Weights of a small GPT-style language model, trained from scratch on English Wikipedia: width 224, 12.3M parameters.
MLP neurons of a small language model. Each row is named by its layer, matrix (up: input weights) and neuron, and shows model dimensions 0-223. Each number is 500 + 40 x the weight over its row's rms, rounded and kept within 0 to 999. Numbers have three digits each.
Before each neuron's rows, "fires on" lists the tokens most often at its 100 highest values on Wikipedia text that the model never trained on.

fires on: ",", "ec", "p", "id", "i", "e"
L9.up880:548450541502431529498470478549519528555495465454417459458427505545543499475514472427533503590492465466422491470527557550578462562471538496499492396505494455530479486517586432492530439470527525447508493450511472465500503402521508461469488519543505452495571513514512500486501521571513468482467464449512498511485513504451470633525505595491459426488441505435481455443508520484453502478488544498480524512497480487450537457491508509513527560500499350528481525495523460481523461478515543462424487520528511515505449550579477509481464454589528430548542518491483536461456457521516503425470538545517513471490501506489494489469487441585514530503527534515440461540531481523534489442454

fires on: ","
L4.up274:488555514412547510510599453608533537501418522551561511545481504445501475520570527478506471521520499495501516438523469502543534486560533514526506502556491491454421487520556415488482446528503551498467460514428492459481494418468473436520519564498497542490478453542526471520492498581562472549526474538501528547534460489496516503502440503452535486474539524502476485593452502529468523531563447548523492460532496474524531472518474505506516454527533446586502503548545483543431525467512513514485495551527449489422468473497458532560502462536578502537471525518537524459583514583507556440440455553499493548520457458533454528553595499424482456598507525440478473522494529474488426533508

fires on: " ", " ro", "-", "200", " |\n"
L16.up99:486517464484483534528471525433518498490470498486475481551441529520482412510484461578559440548424541519560526471522546432495516521586524548500521531533478462533468435520447535447483550577537556485516495471496529463459492515558489536456451462494464483524511440504487430529471578450577455592521527512560518479548453468475530456523472493563470504493507457501551592473508544533479526502506539462496474531530517498385516453436546546498505440499480530483548466474521466441526471441533546439574499429485536503493504493538533473507520489476538494506490508446517463510481420519560448521560469535527489490442462507514460496403491506493507546431472426542523505606418522480491433531456

fires on: "y", "o", "ar", "t", "A", "h"
L4.up539:508422546492528477453544477455539522575506500502499478454526540576470540542402489506485483560468474499521460482451523551504473458451498476485528505570529545553530492491464526507469545562501426521553553429459504500494550498547480550509510472532544551492524513558546514518547515532520404440531501473400513483548561496578587517438477549467415536494514508510532579524511550470434447457499519566499521471473613486482537471480493470500577469535581509577464544496513509482480447499519491533530531532435534512566540538484545533495525480501470459497505508451484414553545523523471447506514526498399527468485500505523457448500513549446461509552531441500485556529479463425476447479531

fires on: ",", "t"
L5.up416:521566563451523512442513479514529522580459589479493487546481482562504438458476483490493480529489488487514491385484477530464493449523517523522513449526516487476490490541552451543452523492485492479520482555526478422510522445532363540502573533521504609437482493500494467455523534552567446533517487479538505483445445534481464533495474475459488602495559534474469468511506485502519519552497447550466524533512485416481410451517489534540478544493526499576482500465470480445480555518517417555436505498477530521479470496512477521459581459629589482527480503545516498483488512581459480463478435516515507494507470580504459500507498460448494542530519512464559478504497511393450464476486

fires on: "ed", "h", "y", "od", ".", " num"
L5.up81:476482585489518499461536457535508537499515533588499530458511599509488530539552437550475535470491434518522499502501516445536513475502496490505529530449446530551431490449542541485428551535519514583501477557460504423576546492467477542511537491583493567529461545482529454641417465478506453498517520623530510462474511518477573529496487527472483489522440566515570580533485481468512444548482559441497486509554531506511531465528523418464576498503573440477523538467518533494502500479491588475485467480465574458521482480506538510453475512527424512564496480505519498475590495478524470470506470525466521515474489506506504502538569546432503524520510492486559541538475551519421479518485

fires on: "i", "e", "ult", "ity"
L5.up504:427515513537459512516445479445565513528470479556531508524540554447422504471443492482538454521453514448451557514515516503549381440519522434435516534493501485531457489535577468365497464512507585450516539435459511418515468462520515462482500515558494422448442552479527462506574432527487480438508499532552431511509543429539483442507472595447498451453495449490513548493484480451427530503478552538540513502485482506501467452446457500544545487525484430507556476510507422487503394438490508452480519484557470527428532575461529549520473468500504500517480529434487478461454506523505514514460476517520552499527471515511524490548468502527450466467527511519511471532527446450528476519471

fires on: " with", "ig", "200", "ith", "ist", "e"
L7.up474:480441489531483577541562505489522503566546476494547525520578489542530561513496507505476480546533547522474505456523474565446569444518474511491458385571498521522533555454439474490471595519451500481566552514491533477545422471508475493511536471415477555482458544569526443534428488565521491455481534534475531496545480559498481581479466462477527509439477492466548535521506479484524538506545519552538495566601447537515575471475492499491551504537549537505499435449502532476526466503533548415464534520513546541541470566491527576531487548560490447503489456467466466478494445473573567534470492540513504482490503486458485497514440488487429391476498497455496501528526540524458586517497

fires on: "m", "ig", "p", "ist", "oint", "ot"
L5.up353:564517506513454578586566512536509492466501494500484551540554459477447570421549521497520467517532616435448568549539419486544509398440477536500509490523488477524598509572491464518451447504442523467517532493501462452498461469536517465507542467446551508489458507475472451524506578586517488532467441435458558483483504515463533533504488452538518492452505494472524485472501464513508513491514486464487415469525467424462494425471469508550483522509510467482503539496524494355506530554511534511514549568497574562491472499504491530497503525439499467448458446453466518480509530534525426486486488487474492433445525460509514425462488495498450439473492435543496478500468429531481537440545

fires on: " |\n", "ear", " sub"
L15.up668:494519501580519490549437490477517416478515489475429520540490505461547513484548519435532536437440509485573522522474537516465501495547504518496497544437451527529419474525544500489512445567523498465520543449500570512522562545446443494535542443483474490526531493459467471458533504483470453538475513474521512512517481462607501538415544570518476501505477553552517557450496537522486507499416544476483492538528419503481520498506534542586504523446531468403496535504511445440460477448510450532447560470540451489454477574592504463525430484491560443506521468435520503524562536497561557609537540509509472496498499554553455488449526503472473517459573466526483452517493519491475448598518

fires on: " b"
L15.up750:540465486538505455456476480572514480534496500488464545530456526455480554465504486504531486455500495523488535481428514516398489508473506512558510530495471482464534485617399504399569434529582422470467486511604527472530501497516515526447503505509531432553445455508566439488437455485429561478459488531473485531486496511504513491514517426521502524508518534489436528466509594523509557449511614472476487492497501458500498503541488473518514532441506457518592502539501454463565529460489484438422444449545594539451492427490500480453472560515517517436487456490421447406507485493484491464508525488515484481479493493586469487522508450547532477551453432503516482517533528493491491453506